config.toml
norm_eps = 1e-05
rope_theta = 1000000.0
tie_word_embeddings = false
init_std_qkv = 0.0441
MLP neurons of a small language model. Each row is named by its layer, matrix (up: input weights) and neuron, and shows model dimensions 0-159. Each number is 500 + 25 x the weight over its row's rms, rounded and kept within 0 to 999. Numbers have three digits each.
After each neuron's rows, "fires on" lists the tokens most often at its 100 highest values on Wikipedia text that the model never trained on.

L4.up693:547497531470502475550413522506475460483510506477496485464525436506488489533524487504493515518487493530520509493531461482469510504457523529499464527463457568523457502516499488494503509500561516466484493502571506465481494495537552498528517532496485517508535484505484506503482555494484473510488469483483495498490456443486510463539486475486505508489493488496501485494502490518501503510530516495518505465491524478489498483517479511513505542505508488530509508501522459538526506508528495
fires on: "ch", " |", ":", "and", ";", " inc"

L3.up339:524557531494466514472472508540514474534493552489482523502462481534568511510490492527509488542467532499492520502538499503499482518514499518481505504509513472471492471467531510525548495499506512516517516509485502474483480515544503499518519552561516481495507492484465496501500446519509443477529489501503485523481449510492492515454469492487491499534486482519542532506496486528506474462514427505472535490516519501481516453491438526506514517501515485480489449509486501508518481462529509
fires on: " Cl", "c", " sc", " Pro", " Ch"

L6.up267:538484477510463484499527491488500515519524471524495507452541495528507454487507523499514485490485535533547471519529499529498497490498498480527521533497465536492490509504527491534485503522477556536513512477511519551462481477530494468523491494486493534506484534492515496496487518489490477504475536542496489462473525542451505480488493503520516536494501487473433508483471486564527496512474428505488439496547492427494505507511480493505533485475499529506478507465502481519511517524500527
fires on: "ter", "ce", "k", "t", "ay", "en"

L3.up838:506500532522466491498537477530466471531483530527485459486490469502546529494502511547480467498535508473544514466513519501425519476445492515509448548507510468484502521515502502513541521523499505540494520498509475489492511489493487453528510498448472456483494542491543501527508499486537536535496491481471500481494549492485478501523495502498479501475486440506484499487514503516449525511485506484491512536525514513491487481535527518488511468503486486484516461538469492522448479489478545
fires on: "|", "ing", "ific", "at", "al"

L4.up389:525524535485485513506483511488494504454446558488493490492487455537544560518509504494510465499445492493487540488520473483492494535542503539495480495514500472493468477467509472503497478507539535485544496509510510469469507533576511503525558528477493478482482442541511510481509484483492506497495490486484505483561480495483540486499493515507485500466456478480512515545500505477490500474550515498497488494503542506551490479499471546496515514481505492490462476476511519496503493458470490
fires on: ":", " +", "ect", "ed", " Best", "ment"

L4.up505:478509496492491520539490490528485474497480456494503480502489486509505487470502504448506460514474505472529498482519528524469498475512508517469469501471510548500507469480488490497504432493485497517526544513559498475473517465522476517522533470494508473544531496557478510494524517496474470470510485483498546533524489487528511503516486487507479500497512510496505510533495528524539489548441523530533486481487471500532527511468518528551432517516451499473493479489530505502535453488505444
fires on: "ed", "l", "ver", "ch", "st"

L7.up758:520495506507473495510557494451538475515518489517476476468524486508533476520523496524484516503470541477486498479521481487470567472513495476495532508493544525506493498480526478531501495488490553513525508483566522493505516513468454507532498508483481494537540487439479460480524497484552519489480488495476505549495502507471495509487509539514458485553462498515475512495526522510516524446489490507489468492484464491516524492530451480509534507501503490514525543479521507448484509481461533
fires on: " |", " Lab", "b", " Mon", ":", "or"

L4.up377:523523500526495574492515558509517479516497524509455490502483539456507527522498516517504487501489523491468494492507494508506473505477532492466462479535466444464574448470539508517512506540531470528490515510482502505467495475473544456484537479501469492529490505490510524477504501466508518471513469485507542485521507495519539481494522478521493483519516540502493469483541507507476531456503499464520494489488530516511495523492512481525469530513485503470537474513492564503511500555508485
fires on: " |", "o", "v", "l"

L7.up148:511547534517468484540518487538522504506512484480495507471477553491478503519510528484524466483493553514519572486515474510483521522551494522497513478488518492441486508507483510532465482525509489474488500476490515495548476493536485481480493500503470463538473529522520496545503495476498540514453478533474461464483494537546523527510428547469450485492449509480495494517504514537523527468479515505503481493492522487500493507484489467527538540498489513499499509472521524485490485482498493
fires on: "ol", "ell", " in", "el", "all", "e"

L4.up418:474537484513478488468449471571494479491497491497518494476498461498515478518483505476506490574459482486510513482500461467556486487473496484492514516409511527444499465498523546459521496498525481503514525498532485468465497510506469528520472491486489499537530491501467482507477523488512441475508499529517523523496465481501502506488515497493483476524498496508542489516508479489487529528505479495470520519497524530469563495516498487534478523497509478516520497502499477554475494487551514
fires on: "c", "2", "h", " inc", " r", "ar"

L3.up1235:532489492484482454492468524505480454464517521534488453506531470503531485533474501479499535482481535496502524521543452523520498476451489542551509519512460509475491492549527503506499521460483500501489511453519501468465516444500527502546524505520483487488515504502512489505491532481478521491462490478489504510495467458496524483499518407526530520517475528479515506519472471481494518527490499420503510520524511506506506460521494469519500520513492479527496514479475474502483486537500488
fires on: ":", " |", "-"

L7.up431:452510477520488533457535504510559467499497495467521496490501484520505468517496488495503516481537504542530526489482490474522484520460467534540519513520512516466486511566531500520516524513490504517531525475503526542502527464468488483504488469483479492490503466497490497500525487495482457520514510488524470455484467512493502529423510482457469512516458527474470528561478566504471571513487469505476484505504516515485472489506489524493507530486468495490510517507506497549486495486481484
fires on: "s", "el", "ing", "y", "es", "ze"

L4.up253:573508521497528514524493487490493488484479500483439468507487508527517528495495511486516524535505475541493519532551487481415512484484481462496515526499503479459497488509459521509490502494510484518532492494500530504506554480498475456534500515448504481519508521432495474520440489518493514498480495538542512519446503515490512531486449462493472499536472513491523511553485481524480528481510491469493481456482468482512489535521497473515489512511492466520498535515482505524477494499509473
fires on: "\n", "er", "t", "n", "p", "her"

L6.up960:498538516477495491520540527505535477513510483528486528481482460544527467480523488549516508501440572507516489502550463536488513490527463487539517518532551486477498481544524466494491539516495497492513493450504476502494506482530467485512527499468509474505509468470494457488511464466509509500503564550484486514465487528497510490482491519525450519484463496501492514555470491512519502463519539467513507515494491516492541464484507490491501483485481496527504509501453511470500547506507504
fires on: "or", " |", "ant", "ib"

L4.up581:465558554516498470451468465497525512508503508479483493480505520536446497482502545519531505502542510496491449506508495483502468526528485516486516480441484461499501494492484542482483512501507497501490499510510460493497499497477475498503472519489473490550515524471556491523503508475518487500462431541549519502460505467497493503500449474526500488463488489472511488502531491475511553501487489467488451463512513493480458456528544496491501514525485490470515504524515486545506489495539525
fires on: "at", "ul", "u", "an", "4", "iam"

L3.up286:520519436515492523470481467521502513432506538459498515488498499485487473506520487512502512506499478494469545450511413525475511501509538543454455538473472537492519485550511494498506515498511514533478469470540531504489489453524505491547559491491515453522518501482549476508520523495488505506480464467526506488513471492526520499509498523536500513494503517496480475533492528493515512526452504504484502527515501508481455480473506497512497532518480474529470515488527483515467480516480482
fires on: "ing", "'s", "ed", "s", "e", "ro"

L4.up33:522495513511553455522505532511495499506552485525490505504547466540548504528500493485515501483527522477510480534539515479467466484504484498494471470506507501479455507534503492505536491493498525528551476481468517514487483496476551472509572493479480464474506533513507481516480510479495530514461469507486491514502472489483506493485513532535508504483496585512474500554513509497500493542516525509492487500468500484517426482513484474480513529446504444469495510464511529485494512501480500
fires on: "t", "in", "ie", "s", "ers", "it"

L7.up373:492528511514523499498514499543527493496490512549475478484484491514523508486465517495512494497528503492509539509523511493494534493505486485538478486497486498455490483506477505498493489526471535497505510471500457496488511499505495490510542494466498480516497525473493478532484513542516489465467483513554492505479534476452486565470484470506454496503506509495483486512450490540493506505518516452509474486500485488524548494513516509542492560497493472397498530483512451510527446508566453
fires on: " I", "her", "er", "or", "o"

L4.up438:482553476499483488498444482537533502470508523470481522497489470534543476499442522486518480547481464491460521492487477487521489559500497470497536545499526488491503525520520526523496502490536509538539521538510476482497450488490506497520475536517486473492514518489460504485525463497506478496469497521524541476512473522509511528437506532492498514520485475502484469506522521503505532465534467508496513469501502495520539454510517452525492522486471491469514496516496481519490519422533499
fires on: "or", "c", "ar", "er", " inc"

L3.up1025:505518510495483511477488446512466469503496461475469539499458518564495450505507479501482494525502507505486507477445469491529524503498472517523543529479480562506472476510510520487511503477527553498591505450505506537495510484540479504516522533478500500505529514521471485494494462502473509465495524541482481529517492506520500505496468534478498489514477471477497453514481500484515478531485502509458567501553488471509508506526470493512505515480522482501466501500511507550482523501471518
fires on: "ing", "9", "0", "8", "ut", "ou"

L3.up1104:514516497517504482486484484523474505463488492507506473538470525490496482512531505517522510513530492513511516457485460478493516493494481534516499503469530533553476470578494510484473543515458524481538519490537530502499502445505480500506523509463519497505507453490479444511517507492475468495508507489514481460521483524510490486506500521478439489486463525503554499497500520499548547537455515511459485505535512470488482474494475521498450522505484444492514519453538520517446503517508498
fires on: "ing", "te", "ze", "ro", "ning", "ou"

L7.up903:489510473509444472502488512466499504535511529470493488445526517561548452493491487500517502498505537528507482519546501513467457504503501473524526496491496487489529472503537510502503512470476530505519514495543492542542547492464503461491481490455477476494518526468475508458492485513531508466492497539508531513484480543457501500476480490516525526477471556477498456471511517503515496482506488483468492525515512461472517461528496485533537520494522480515520516499499492525421488479529485
fires on: "t", "or", "ter", "it", "er", "let"

L3.up788:504489500460475466496516492511501493507433518500453522515529474491552506495502436533518514478497510499520502504513523530506440483472521478511506516490537479495537488527497512454521490520504501530514547478477508495491511497545535449530496498482467539543479506461516508530506532487524531505517477480495485513479517477474502505497496462551479482485495488521466512496466523527506520533488549543495477514555540519532523487497479497514543493501515487510524474572481466490499493511455519
fires on: "et", "|", "ing", "ust", "ated"

L7.up303:511507491493444486532504475533545484475517489500550478478506497516517475503499505472521491531476479503518544505497460498520479482478465526495521469466506526472501474488464504476523547532519529512471513475528518475513477473498489471455475459527489478567483552508499437490509450496497466479511484495535508471498525539519520534478475515476464495496461500510473520538505526480488522524524457502481488480521506515482528496552495485478525552513508528502508508485531507511487463464538476
fires on: " l", "el", "ol", "il", " bel"

L4.up519:510536490475459481514543511532454463512512483460505501489493492514495478489501484488497489528461502491474518503472515506486533504487485505502519564487486515493446491527522506498494483525474503495511500512483511502463503474545521520534508478481519483526503427505461511467492507511462499462502530501466515541506514478512512565516509466461493512533511484522523495509470487538496501528491493514529516505551466534532497485488521531505485545520437498512534529489499501535487482408538489
fires on: "ed", "ly", "ten", "rom", "ct", "ver"

L4.up28:510496465481516476515508470552473523445490485515493446471477498482494466516475512519503487507513510535500499436538523489499537466499456539478458485493505511534516485508441486505478493472469492477478519465540537479493516466508496477513550536541527510493492547468441478486506521521465499494514481486518518511500489500541525470510507482478502508495518559497522501543537484496555535527471517460492487511526518500495527499508529515534469523488471458479504516492485491511503481498535512
fires on: "ou", "is", "ro", ")\n\n"

L4.up668:492510523502494482547470489490563499481472550519510498475467482464543508479529500499484462488473509493530503490531525465524487509571489530477455480523492483499544471480521495516503548493496491511520482479517477479483514523496562502539506501535506480515522496515477497467537474474477534464528515488491520495533485508517506540493450506480500532466500509505513529505486491535485488481563554512486503464491523509494501500480480505551530496449466459490509480502517483532515474448499482
fires on: "|", " (", "ary", "ment", ":", "er"

L3.up344:489519528496588474473515518509456507439507502485479526478486528483468474532481520533523468533517493523502550491533500515494508485461488537503488453460500507523455495486469528467507504475473522477484483479491506485498493479520500527520529471475537481528465497480510447512547516455484506501488493486536500501497513530526495483519522487509463482521488519480496487486538510511534508487464526537487463508553522507528498524525554494518468471447488478521486534469495500500519483529517496
fires on: "ing", "iving", "4", "ive", "te", "ated"

L6.up618:502487488500477484515501509505488488502509527487478497502490477506546497514532493460491474503525466518495464491547511513500454512479490471496516523534510538492520456512526477530515515484496515525473477492496512525544512459464507504512530489459519484523499552535464496508483477472495477498479461492495474491486485482477517524519524463507515536550478506502478500527511528515490513507557520498532497512532481442477548524508500456558551479435502470526549524483520497536471501457514553
fires on: "er", "ter", "ctor", "y", "t", "or"

L7.up305:461518456474486527523518515460460443448494487516518502492491466491501481529568510471489476493498476533496483486486507519480476525507518522528516497482516524465486501491502529461500521469529558528487521491527525529506495490440518481535496476480518489507524531531491514444533478483481479470495487520488529521501487529530514516490467513476509465482480466482531494538484531468527525479523479453480524458507537503540498491522516460479523531528470491495475530511558511510502486489523504
fires on: " sub", "ain", " ac", "ir", "or", " th"

L3.up547:527522487474549473497526552451519528540540522519496540514512505559503520511466506510516484495489553500497457505549510467474517463519503469531478473488511504465505516509501490505535512499470500492512474526476483517483519496505485504527521536520491458476503449504468525492500470463483497530502495487537490474483475481452502522516482487524482490520491528518495504515484514529477494457455473523504511530451470521517456488516487497523535529472466488479519479486503509433554495496530459
fires on: "s", "1", "in", "th", "ts", "b"

L4.up139:503527507456523538532558474468468446505506490473500523481480513520506481493489513529503441464479542490489481529502492510446491469489505527498480570516481486532483493480533508523460503493502551522514497509501462514494472495533533499500485524510487531520491492441486502506451523529526467499521451506446468519529500497503534527515456506521509492498499502500508478473505470492542499516473498486518497488550484510512539452499523527495464515468474471475493531511507473523533477497499463
fires on: "ed", ");", "ered", "–", " was", "ly"